python train.py --n_head=4 --d_mlp=4096 --norm="layernorm" --tie_embeddings=true --init_std_o=0.0 --grad_clip=0.5
MLP neurons of a small language model. Each row is named by its layer, matrix (down: output weights) and neuron, and shows model dimensions 405-500. Each number is 128 + 32 x the weight over its row's rms, rounded and kept within 0 to 255. Numbers have three digits each.
A block is one neuron, or neurons of one layer that tend to fire together. Before each block is what it responds to, as a language model described it from the Wikipedia text at the highest values.

Responds to: Mid-name "am" piece
L3.down148:066096120129184120081103108142091090143145089107095125138097118159071143118139113164127108108161125192062098190109181100079120152052117096152142164135089099137131152176168088144100094169105153083163161183126166180145119074132158148128144137160096112135126088126121191103140123108119114082
L3.down172:125140129169187174110134078118129078082117143203108152130131102101111160126143196095146097118168133120113116032146125096193103126088180110116061100116108134167116176138129036089111117129097170129104134121126112165126093180163149172126148085093143150182042159122142100123121150080118143171
L3.down2197:129151129111104173153196129179111143146078127069131106174152149154169119114172141190151091162199157125110161208105095095149095123150137077164096178182150117101079138126162102023159155087173093113103134133144146177103155130140149152124148157085159140158120178109128150091138155104131095132
L3.down2919:190188154166185113130103122192108130139109123123122109134097175180105195121149116180141100168141117156081102105091155112161103217116189140132124111197127181094114191142157139125207063098176131094117145111166118199151137158166161163132120125112148112123114095065148146093133154147130106166
L3.down3275:167099090111212171104172109155123156101112104071107177151101169118161151145136074127137127158113196168120107098082128139094134138129168146101120111150165131053134092137157089120143178137149185138194110173105069171140121117134110095117122144153093113075119096135058153103156119128104108104
L3.down3540:082121105135175153080144118126138090139144078118114131114110184144102068169084072158058119191096113162128059120150097162174114140151107093143159169104102132127140145102120113077166191126081114115127167103129103143155096146159107173157111071123096133101142122202092169154130104146116150143
L3.down3930:099182109140080107110106168137168077058119159104127099133089172118049132155073161113101115106119082188128167108136133122165066102087133122106150112119163088097105135162135131145152122099105100116182138124133113153096094120182130105130143179127180146103107194133167129101113139178118111106
L3.down3938:108116170116214104121136096125158127095162148091149165154072172144161068120178200208137198116164103131122178130120113094180103151140160156076120144187061156131093136111142142116161106136165151056116133092121129104119151146090186117144157124132102097177149131122134215072133118106165103139

Responds to: Mid-word fragments in rare words
L5.down1110:093149090156117143148095152164128124110155088129184135193075120078100188109097208199113071137165148199118158179158143104075072115153154154117105085187146116108085148127147120122118128201105179145117111100146194156110154088110105102147097096107115157109113115113082098142103128143116171098
L5.down3140:124149092132149161129138125149104075113130118197122109101095119161158182156135127180110138108149086219121117100128101137140118085122079124132141132140139187110132135105065083122128122089086144075073142133134104175057092136158151110109095111166152112137143144174162117186122106114091090123

Responds to: Regnal numerals and fragments
L3.down353:152121105080134120104125104116097109143152135204122184126155102146157114178176130135171116161065175107158180087130166149149173172121113123125169110175148188103171131119085165092164121112151116081121110145145151093139160089145211118123089130145137148132133092125186157162120118092162162098
L3.down970:057131047174144084112103180092104134134153103092141179175132136089153094149126124133162131157130102142097185140169151153089123077087152122117166123130127129145118150132142197158184161158175138119143066131123175109122107110104105104054182112118118151119127152096140076101157095133098108144
L3.down986:096107087135150085143096151107123094116115151127075139170113149119180091082092188172087133145069099114137128129137110149122132113105131124136163111049148152152123169109133160081138099190085056164142143132162167088122088107159118134142176158133175156134160126124154132156098165140100122114
L3.down1472:118120107152141167100115115155093195148156086127128148088124120125177127099158177117082104160163107117167183114086139114192120081157145138149051162130089151092151143130130179114118092092145170188135151148140137145152065113148137132115110170170085136104090129123133190124121129146127174130
L3.down2354:144115122059098138061109123125102161129093109078101124106146111082125094177138138109117113139036159120099116131163099126150125138165151060092169118124105194139180156115123148148166070077111131083100135162090200143142165135187150084142123070076080159107140134162201113178120139101151153124
L3.down2809:095110089157077163090061129104061172105118149093138138194072120138155169163109173119096134110076156154166164125198120170158175136162140127079116175196179124135091110134128126144104110117079074152131120160137174161143146086134201162191176092172098134113130112072124144156120104138163089122
L3.down3059:118199133127083144118123121145111128146127100195134156104155098087207136107082146146141109132108118115095186160125131166126143113145139172084145113102163140120079186113076133112102072119174127096121069102095113107166173070133123090104135049156081132109126140094113143153139146183123121132
L3.down3482:128154123175146117132118046186036136141123138128153131038146132134140128145086123137114106176134150142142156148093106124097169055192129182141123134138185129156143114128098116125120154129081151221138141107132099144143129088158133125099120168115101131099099151098117131172161149152126139128

Responds to: Empty table cells
L2.down1182:190109224136146093124157085130099160088163083162059104090111116139101142140178067128087130184129203163171170131135143104180170088150120181107123159091082117151162161128140138120111169087120162122133117134134094150181107114157091181116144143122055133133157173159106126132110147070137119101
L2.down1704:117156168155125088081044158218061181068125107196147139166191173109151120078101156084120123115162129160193169145113147140167164145101129145156136133202158062099140137189149131138158073207109115140100168155148154161149093133059155133160104143149054129080083113151128151141087140122113101121
L2.down2110:117207145156151087114139125134099091068140139171054128130107163077087113114138185127144100157221122150145110147101133169124170100152080158148136095113149116133109096119188172133168139085134100141158146078133095175115070192142087137120162141158167124123101128086139152114142099151119133138
L2.down3561:168135174126148147084108072129124109160201115151142129159123104119124106150146080125159120126099113111110125180118145125136185162093112153107065130103137135060150152187181161111185128111169136137122171157131119121128090199109106180082131182107099141203093165140121172141118129091075131144

Responds to: Leading number token
L2.down664:161084103127165137082132101129101091182111068033189097160137098083182127160144110164131176099123173143167090117127152133109144086120127178111120146071119147064116102135126110082152060099130113126134126103168135131098127103106144149129144165117175136077104141099158172132159051086120105118
L2.down1783:120125171145119107136121151121066148164129083130059138097199070054139123131174137127148069129083122114083117083141121144124119096118096111154111108081143172056096158153100182083139036145150095174152131125138149102149133154135138107120174124125081151123172179109104131132134137123141115101
L2.down2207:129125135151148124147113119104097110163138113120104135095116127091143123163189150102078142120066128123172132107117154137160105144096150147169113092075168163072112126089087122093126081135136140146083161139128143147152105105174211181114138137119086181123143142165131070138071114147142128147
L2.down2940:112103171116127084110160108132068094192097072098126100116097101096170142121159150126140133166090140144158180135144145179174151178094125211101105122111123127097041104160146140127106060116147107155179104123109180145114128150129152103109110102124159140160140140119103141123140103111165146098

Responds to: Wikipedia section-heading words
L5.down2260:126064061135143142101080088142163133133207104155111116136066107129105122147148076188117171101108143065128149155137114149110106161160174073155100119103126135091112107123118100113137163122086142075145131117120163094073168150116127168149174117146201159099104172030067163117101152113102142117
L5.down3764:148134149164114102113079106146152142141109130127153110127170162110125105079103124150112189076094102114123172123130107158097085168121134170160078130153109149062128151115207055138146141149170128110173091110116106159131179123113094038123152175089113111073126145133123076061086165109176123083

Responds to: Name-initial pieces in lists
L2.down314:120200104156150085151129079191096166118197075151112097091194178159142190174137092135126109137127081168166143166118160118131106106168151146143069140147128076176154140164169134139136075092061116137178119162073130133169129063089121079114122078127108100119062141123123150108054162105097177093
L2.down440:154142177066195094067083131173145124148143099182142090095191115072130166134104143132156170172183082159072169085120166151167162097137153124153105154113125118164105161195119122150078101139098141112150059106104160088110108102137130100086121154159132114149082207098138132153176188114122174083
L2.down1425:108130133151138148122186102121179101123168145137118079125068183109150107126107139174095137120163172124046125130121165169112111136133162164141153116162111111135116149148117115121190111074105119103148115158135144109173136129139148154164144103110128139135173217121102131080107098166136135122
L2.down1876:153143025131189157082117126215125139104081116050127067093116188116107116202109140194114093155089133198103115138129150145164099140137163136128157140194103165107109165131156124120179116135119133124132142144113125125221104128146127119148091171127132099146071110106097213092142158160144126113

Responds to: Split accented-letter bytes
L2.down821:175131116131142136154084107145129052113169136168170161160121133124107089172177222106135145154107106109090133099152095133114131089121154204131133053122140127136104151090087093095116155127205154096076120167108187183128138170142137128147155124135098126117122153202203090145148145158144090143
L2.down2104:160127135136149121183090074127137075142140155169112110088107132137130168154170157124145170176073172099116102064143108075135107088120139108077151139125141143132134109080132134173151157117193092142171142225074165113118188161162099116127159157142119122081080106144166133161128180127157076147
L2.down2747:183090112131099148125170049124105117070156184125094180120083143113127130131166148081128155136165158118111156195167094104144153115154134142050184124124191115096140133130105112120137127121192141138115135152121142134129084129057197140120172144127111139114179082148142121131117166142116130166
L2.down3651:147099163139118140122109068113090112115140143164102182148073117071108113152165118060126199118142178115123133162141128105120144110129130134104157118186150073099113116152122152150141136127191139134106180167086215124167138099091191084133156170136142128087164170200154124156147147093087112151

Responds to: Table cell separators
L3.down1189:081101108059094133150099188132118122104169094154113085144090094100087087131115135137149092062113147167135122166136117090106133113125131135138127087159086095172152163126143159093204141152164089116057126198110146167098135104109127182097075173125108095121084128109168125121145133091104132101
L3.down1395:131139171119106141139124150180126150053150106113077116165088061141047114140126186126149121092091138167137181126086116100143166090132081142130109080121107103121172091166125148102134167202157147110075165179164109175092160128116096167136107117138148088091109134135151146120193153153125148109
L3.down2261:127121151080140156192135195206191072059183102148119060097113110141128143104153136134160112080124133131109118107068106160136114123160149158162145160119116101128135068103132128139157082125167141125102142101123128112085151104133112158173083102170128087102086098142163108108130133150143160146
L3.down2619:142131097117093149108164164076106121124115083127131173137154158103124146109119128086211127112071112180153103164129121090190156131159069092098122074132195158118087174156094126118078158186145083098143162071177146142150136088132170093187110109117118124165093198088144130135122189123134140147
L3.down3323:125168183117056153145109128135102072086163120117134104102187153144133154140164105078143138127115117107087145104119156085168131144131152127109103140117153142096131122148131129126093131117105138115108181094137132180129093177046101170187142081125133110096108158105103164163134047093101135107
L3.down3711:111120082117123137162090111189172159108099116139134101072090118155103112028139132121073096132095148082106142137193103112162135169143109139161135141109101152071113129147177116142072157143105121138152117134069154193172159096150109048114176118235173137135156092122137135139169125139113102076
L3.down3884:118135158134124090104164130157153076133120156160152093099120175102109148067117128105117140147138138115128132089051177103166143110078179146083067155127136114145129227106125127121183049129125118125147137113147044107172113162104090128148158139168169094086181166090149192104135151095108109126
L3.down3901:098099083192107105147129118161117144123144091128113110158107118122072155102145158108116125112123132187122106116132096117078158085082082167162180050151086126103140126135114122113085131124170078098124145120115140107119077140117125151098131065178140121154142146146078145139111125087119111091

Responds to: Table cell separators
L2.down2565:101087124112112150075117127136122085141114129122082076125116149148178147082171210154130081178162216144145158118184121157170142159088096139190137127196136107063105102162142121198101124126088099120115098109101137146110092128149113101120116193122081113110092189097255144086139137087117117108
L2.down2776:124081138115099106149127134128094127170091146085176095125138111145131149142135165119148093126125167087111140157247200105131136179161108142194225101190167112164138095163172117186073129089086177225114131120170141111181127107156116129102134175134088123050136203123213143156123128139115119106
L2.down3118:097121116102095188091121146128119118163085145132080094147150188108185115098124141125124136159170171157129115063180097096151125167135108096093139141163104140044132136155112145164064182128100140144074124132154133157108153142152151115149180138160150086112121215112181169118178129106193071120
L2.down3694:153112176112121143102096128106098114143052162158067117156121134125167181097154161154142115157106173098115163100130116141101121255076099122116200089172157103083125132211073101165097089154096116136082112135084090119096167125149116132109110147147106127077097202150167125090116128077109108105

Responds to: Late table-row separators
L5.down5:134158174000122166105137131163130118139109132134175101141140113140148106141147181162120120141116140140105129132134101125126092165136147121062153077115136128126092120153255075140119148122144177123101097146124097156134137135149165094098111114096101091165104140134240151113145161137106143107
L5.down643:152126191129130079121107134104097137162083153122158077170141177149159124095188159084130164157106113076103112148193159188111098226159083060103087122151149098119182153084157052108115132101150171115145097081130116113110162122139129159112126099067102144114177071161103126116100115126130104082

Responds to: Clause-opening "at" preposition
L5.down850:175108138091158155129134101103083127142128107123104175102132073112116190140175106142072103092103196122132091123141152091135119118117130108147146120183100150180146129119138132129124153180155094132133138103174111087146084081069108062087116121100104140075110160084087112088128111149117091091
L5.down1740:158117135100142153086093106150095187140184109096113149175206136058165089138169149134125093064186134136161146097189127086168131131147049079169137148119112134152108097133125111143140098150159138166131097102146189135095120097074115089086090094086090168174075134064073077190130075163069102118

Responds to: Monarchs, states and rulers
L5.down2549:139080135149183148125147120095163129095146118124075193105082106116135150125146110146196133171131137124154185154140094130148156160098117111116140157106151124127132155110159150089166112088139103148169126163141133127125133098078158113127068083105180107116090164107123106132123153123156171140
L5.down3777:140101113159139157134184113141128078092126157084148163137167160164155124166093080132121146118128113073088142150085089093098226129048101137183148165184150130118086102123089183168171121130114135113148145110151105074176127104074179058155130150064147126148111094101145132137111127178132122119

Responds to: Degree and approximation modifiers
L2.down427:141085122112136093061089124104173135133200187172102169163090121094124150149123087041138093103117072116063133073161113136131119134095118137190129131172140182114058154146132109121112126128157169099054144111166151092145097064149200142141161129138123143129090166156137142158121153125116132094
L2.down1123:107112118136117123133152095130094083104106169109131117140099110119110134103179086111095115174125087143175137129104083135146160114118105130160113142150155170122164144142117125172115169158127125101127094188079164143184117128073152115115200127140133148138097189064116113136108106186147095066
L2.down1957:113147150133108148117108096112101116114153066175124085085179117114123098149155119148195090155109129139111159096064122143093125162119146079131178212113106191141145118186131123160146131136200184140138164114087124174152067152157087135130138147105117115101116133119127121037101159128113104174
L2.down2290:127103071157145140143129077115127071129175118143134158082104135098136115131147157190112128132076120167112125135132141142135068164064155129136107080206128159080127108133202159132120117155137073094079112104134128141160123109100177149130153133100153142137123122160088101109136094108168100117

Responds to: Empty table cells
L3.down257:140140248121090134184148121169119186102131160067049077079126101134101124107136211189077064107129108141080107162175064086070164119120110124085159115175075149097085153083155149150082153085111174170149093106185128075154132124149117129132104176154173102149132086087130149079141039140205164119
L3.down266:156115116147143082178147070090153135123136176139140111142107089114136118145147150150081176101119222120156080111180102146148135150117115150128098099138128130079153170138091069073104205114168089138085061109137133106120099099096085079130139099104058077157122150156059100184113130093141080132
L3.down1173:155190173119136099061155135105039117132093096169147121152096126170100113143168120097111108139073148138168144131085092126139124114084094174088124067187173134115132129086180163137152142106154131163066138151077164104151126134138132179126142108174094109119150142151073094134132176124132133147
L3.down1392:171150137177152124175078113094087092160126120133136171133124088075083141096168169157139171176085168150136182182115083129136119128099116146093150121133118129115123083180149103165179145097163074120089157129113145123178081167169127152166092143115104207144117153143104107145125114149094123143
L3.down1796:126135139184153114094118078128103133148160183159123128110115199157155146061150059135101178123120213086162087107113131149109103137067119127157098181160108100152172139141090140132140150172118100158127144160107121149096089100217148088087075146080112176086096142113176161132063123155110059121
L3.down2765:139132202127203101064102093135148102147140095209150198166124135113130079124103129135098077112124142177104165169106173128100178164101088146165128095183148142102143109155100135167174168139163088093128191076159071144128127120160110150132144133112091142148207126131156133081181130057107078149
L3.down3205:147159116142113113111095115143107147110137155120106153104140117193145102128123079107102104178193163104118195119177123105139115135185139163164113099127143167091139167062079099167117138191150091158116127147179135176107101165077184147132195122129122200105115100094136145080140195174117087131
L3.down3997:158127106118096119118113137184166084123178112118151114141110135138127123105104099099098109111090157162115077138124113169102107134060089151097141182176156061121143127087057133139150160117121180128150140174156076163115100122122105136159124085130131098182146151168103140120143130141101072174

Responds to: Section heading markers
L5.down1005:069139177152156158131121091110093126119174121094179087104111151141116126190109097122094126117113152161184106115146110123102166186124163097151105143150139144119158107126130136111172105150121134167091155129083110117194137130123167132108150100107148097110108175101167127128127058122134100114
L5.down1018:009123095072116122102122125174154140186186146113133137123134099125147139101105131167134145124142180137138103067111096052102151133125144108153055181146172138145175148112150049132162147155117132111076162098091126122123101156088135129125144142118128156102138143149145188114136170128144171133

Responds to: Wiki table and section headers
L3.down661:112091099137138163090164144182108132111125130084098137073096154110115149118122125119171128076195127085088171171147126165147147201171091117117149144105156113113186124072106135150143181146108114124153131099119112161128115154089080086093155164201114135136139086088119142090132105117077160121
L3.down1473:116088115122151094157133088144108113185149138109120086098107124128080113182078148095154124138099138141100142109163075136113119136092090131132133167117173169112093077078138146171150118170100141183131181092131144169104135144098173123163102077066147130133161102100147176034169157131125136137
L3.down1485:090103164127079137139095101171142150155142159169107127169081162107173141199113164165099057147156134090155138161162177115090121154143165164153143136115119124145110136139103076144135149156129095114132141116124213092153051133046112099163112120108127117103103112144146197094096111183120123108
L3.down2515:127176178198054160148076094113149185140106121145066128148113108120100117110225167140113168113145133171151098150146095092134209138091075104121098102076166079060122115102155141116154085188128118109155084137097152153118175187074109144108117166091153113082204133109190167165075133107071096158
L3.down2818:095145138145168166100120076174149162196101099127156139115106118172132135140111211159116111119099163208149108179137074065137108095146168150125137148139105100094145135149154172084115145183144154116142079143148062184139079042104067117143165101123177082094132135136132180130120116174151135124
L3.down3014:170115143128138087102136131137168138110128102089112134137114140120112126168077168158103131153108157076113124131151173102129146136143137176118085116132111133182077146172137153150116130085216165126146085134139131133093109102211121113137161131119179154091059154111181125151164127149102099144
L3.down3870:165108192167134177133099122083131062108146090080088118076117160121124124177123144115142133133125129082144136101104153171124135127152164123130113174142100111069122118208118131128092129124191147189103132123053142142084096124136127095123102115100150172142115124117136158114164065156147171211
L3.down3920:121117122141134087130202121154129083105099148110103128137122114108082180085107116098082196148160174148075090071110063150134141132151129095135113166158082174114086138124146105170067147115139137122149167104135126189134141159096081147104089162097165152133132115120134134039090145081127132134

Responds to: Empty table cells
L5.down2820:111094183097179110148108115085124114142115103157153103152132122112125185155093144139119095109166188111143139187094160168130175170160075148080161104198102166176092140109157130075072156114209097120142118132206161089141122124138094133145125163096060100179126177143131138173125183118163074117
L5.down3254:172134134059122047143081079083153102117116155173177157149139085139170084108084147141117151113143104207084148219099065133115160160063133110123104097127085133123107080130074144131177169118179086172087108112113158144149141154210102129138121142124100164148147145127164111076114137087126127192

Responds to: Clause-opening function words
L3.down124:094135098132097167148084118160162159152123082107126177122101162137169140101138137161159125126138191132126187087156103147117109087102169082090067091172131162170148169189104089112123099181145113136133118160090131089098151130123112180090101095141120169178130121069168160134140145141082123133
L3.down307:092144134116100086150110117199144214129127140129118129092093139143177196135150174084105112130142182070187172168178161156152094131123160067085106158083063129161157115150125041138119126127079100156178114167106146167113151144128120150131090140130141158126142132140172101143126177155082087140
L3.down380:138144195198143134130174114130133123095125147171109133158164168210167100137119132149171070125130153092120157152142113055118135199107161127074066095145143144125144083148121103153154102132127127113122119100115128104128151141080167104053140102177183124132135116134179135137092156098087102112
L3.down902:089101128147130143100190126122152080121142094138148113108117127114169108148158168128145126125078161133165140171153110070110076131125164124146107130107097169165077122137156100170144111132161097042142115114115147089087161129055113167117156141112107062117141178145155109139137146078106157109
L3.down978:145110132172170163104144146159159117106159141147116105117141126130126113140161178109136152112154185092168127112149125194141146149113107140116163082178170165183104165073140155089131140165171108137127150149084141143138089144143094153172196104112153150092140109123075115143141121128115174170
L3.down2544:074196110139162122103147102176123197215119125157106164086149127130133193119149168165116154063123167146177119114101077125079171159168095134142080113116098132127055151119118090186128159112159177109087096115094154116117069143185113136062172126128172120135178108145140190150136081117059146099
L3.down2582:153093180167114117113137109099120122076140121103129106184151135119082222148131225158124117149082169119076205196159094082166118117134186145116128166160106069090133123104144115072105102171144111142120192103102114081094171121223158106069145183160078053115132106138106107119111082120098123101
L3.down2705:114139105149121136135129088131116129088109133138123096170195148166109175182183103145107081117160142203132151087128165135189106103122105122099140121125095162107091115119083124110078122151129132096116129139069097132115192120158135165113053083102103113115098116194139160088097168157132093146

Responds to: Table summary cells
L2.down836:165147071174100116084158120106119145149089120085157101156141117136120184102122093131166152105062149152077125087152079138117141201133176139154158103141108147141052075154124173171143093095045106110145109131161172140114133129107154138135137115156144137151118170106133139171170142131157179077
L2.down1158:153086101123076110140081088123097152106127095145149107167180076098116143123084080171151120163069158140085111096136140187083151135150113160087103077129186128063105150148227117167160136101156118132092140119134144128127144162137117111133156118137166182105081143119176169147113131137154161135
L2.down3417:111085103131091133114147107117124096183124129121137075168177104155112120157086152092137091091157098128095090100138138142083078106165113108143122068142148192110138122152160163164151046135099133121154189149131073098109084122120126133151072164110128146138110096059097130102137077137139246102
L2.down3807:130059114141122117105121118121106110147116125071142107170113072128121099180027121129135135125104132180165152110155108121108130186125181152145125067139065096116117121176131111132140113148100113129109144114168107083091123106142104102095101101074147076155067159129139153176140102084173138115

Responds to: Wiki section-heading markers
L2.down1981:108123119094120157102128148125108177139141177131148148070134127167136085141113184113144124155092186134136163133146131138166085165047132113133114139083189119120083063108097039138121164095146199156171244141119143130164158173130114049150164101111124139116127166120110133183106127144137110114
L2.down2337:125132126094087146095117120115080141099111181110113124104102098172136143158115086111154121131128153147133104139111150088136129200130125127155151123137175080153104117153094064194074125164117210128112222161108158128122099130101164126097127096125052134145098159179162087179153057101158159114
L2.down3147:128049141131065173135140119175097202111165184086129132137130135144125095163081176112139110173096133135161147117150094137128124152092124120157078165111176150145126142128039027163110156118141173149088202132096149147144090173150113070173153148107088175142092127135122122139128154158146128121
L2.down3758:105155138154137125093085107167146040154114161125110101111099154130186070112145129091149115190133087154193116108133131133115134140100174145143095165087133070091096155122103080173167150122163141145146144089111109129176147065132115180096132088134110142164126120138147138100117137134118124146

Responds to: Proximity and approximation words
L3.down387:109146112102133109164078159163171153092154113127112143148084175183114148077173123122097124113119133128102141157181135156134084167127141136082150102178166067174092135113178085135149131086164129144166077117120109147168134132085089123150103113203146154172172114127148129186104166125064131114
L3.down471:163140125139123129138125102141120098138137106139183101123134098120101151130124130165159142094180194115105196166118159168138220161137125105136082113101143124140154138141096036133181109112096187067134167130145185121107126110117075142133140173147164120099107166133120094088111144136113070080
L3.down1543:100147091195111136097073112123154132058170128158107171100113121096119149132161133088151123129136098153087138093152132079088107088101135106193118089149136168129097126125154157080097136098121073150110102128141107098123115177147125091162115157090105138137132127186156122125091160098138121126
L3.down1654:167123129130096159107147154081098131173106126122132182127143205077084158106171078107089122152145143136120130161173123120123114164104136069201129126140042111163131197151127112142106176122164141088143119170111150111114119115088103105068133169150123133136123167082136118138092086156145131150
L3.down1820:203056130119115122098056168116160156110138131161124109114088187082133136154163145089132134149106103137131114112131137098104061159105091129139208088152149128145148146095088077182194097118140176076142155110089149127072105125148176108114159117074185177072128123078152057150159132104114173142
L3.down3204:113124148158128149138096134121150113083154193126097101135092155110134140151172103156109146168137069104154206117169151177155147098097081111158121114087160154139176098112091095142134113072111103134119110135124132101194096122115091119102085144161153191147107083102130161138146064119209169100
L3.down3406:111210155188168210148175053151129124078131132080069116047094102177165123086124148094107162146107113090139163134144120124178112150136153092173150141097149128109094100172146128132161131103163120179141109075111114114235094120089128128143177061144140119118184121194157154097142117194133102106
L3.down4057:135077090166154119123146058157117112109142202161141140130124132136149132123150144172095084147131167141119162109133099132128086100096187181112096074097103148075113115138211192081129084134180101112132144131137149148146140110085165176070129162133164132150094111065128123166095134052115084099

Responds to: Token "in"
L2.down925:113150125135135178112139096144158107141139125086137156050146143143211134141127148131109132145172140144139101113150132166085142131105209043077110157169146158083103103128088119146120141102147124146089217205081115113115123093110082141143078145079146202096107140140162121160158146148129156125
L2.down2692:131132061108117083107131134152098169103141155118131144137109098152083149120126069116118101123117170144130109096161136135123141118140166106123067119144122166131129109146167111109168088056168076131115153064162100157148184073115128121078156135093107151113160090163171121143127122116130173149
L2.down3158:149156099058126115143143124121148113139140126145131145129100077154091098116143088072073141149170153122121149127143189107153088179074124127114115144170079097191193097104085134130139077083158095139149110127079174083136196130129080126108107171177102122118145145143161125163169162181168115123
L2.down3529:182147064109109118098084142166124155125144124091151185148114072144115121140083101091108123150117142138082144091110177076150117152087195105139073110175097117142138124151134121110159076069154065122146138107117085100129120119088088135128124109139093158096103158124151111129112135184117119141

Responds to: Sameness and equality markers
L5.down1986:119114175170133152082086141139103056102159123093144081109148193168135115133126113132139181108066155143103157118120086106127098112071119092121160133121102163171162181166146121114133076170147192101114094095118108133103116106105194142118054155115119057080139159123183134145116100108132105157
L5.down2285:070150088110133129138075108074141162059162150146127170094091188165133229108128142134150156183118072155143100105145124141126142088129142086184143169166180101129139110191081153130151155165118187129120090077106137133127108089130149139096067139154146073096178146143117135106140121157105217158

Responds to: Word-initial V fragments
L3.down679:119137087121158159098059147103064154135140168111180182139096150169151091172099187135159145133129097137154133140134153163167130154078113085168045165113110132074114117133066084151184167116171154127163177138191146134135100209108154126146096142060069106133083146166135078114159144159185151068
L3.down1668:108084140085180150161130133098067141184087124093138079065128122153117122109155083091187152148121137175153085145071142136107139153192134124094156144107103141120094168158172106149131135155091152153084123138098146167128093126121140127213111136126097127082162169159153165133158153146112094127
L3.down1775:106101143104169156146094142040139065168177159209118121147093136116155116116160152105083143147155112082163063134108118146161143128081173122176164135146125096119066147133141113127089097133088177137129155127110140159191160087125185159161126161098140119086137140174110119210084090121137158171
L3.down1828:110091117153136181102088130153031097076110112154176088093098156123132143144144150105097132149106171112119117129044106133141121149109152130121117148093157098140101068115103100151128183103099107092069145129112157101142111133112137099166150181136132164065151141129074129184090098148097104111
L3.down2081:109099194147186131086167094157164089139165167122162139118150155075114117163102115163051167160149150143151150127072132103170135154117136148145125087061119106137085123144118162086060116138106149119111132163130141122148170043138175119119109062168126131111131156127125142078165132133198108149
L3.down2986:209124103116084034081131114067075114107152107100126140149108123058130158161220161116096123090130175124114116113112111076093183131129114150106143115077090112130179140154138158122129076103145107109115108193163127121201109143122105125126171107136109112176115140155092099109108122160137151066
L3.down3301:120108157148189088092136142166151116159156155135146101163169130107129139109190127112084127162107157143172119165137139175150129135132124160137138117085114118135105145098109135143116150142066135134180109123065106062161116085135153104159180070042126114092146209157146172068109153084186128128
L3.down3456:145136114140157166068132118167139084160117118118129138141136161164176094126092107110119087085165061155045119155171145139111112122120117126148134119113088123154133092116092015126140153141141120161108151142092088112148150056195163132110083146071055120073093125139111077157104128095094125075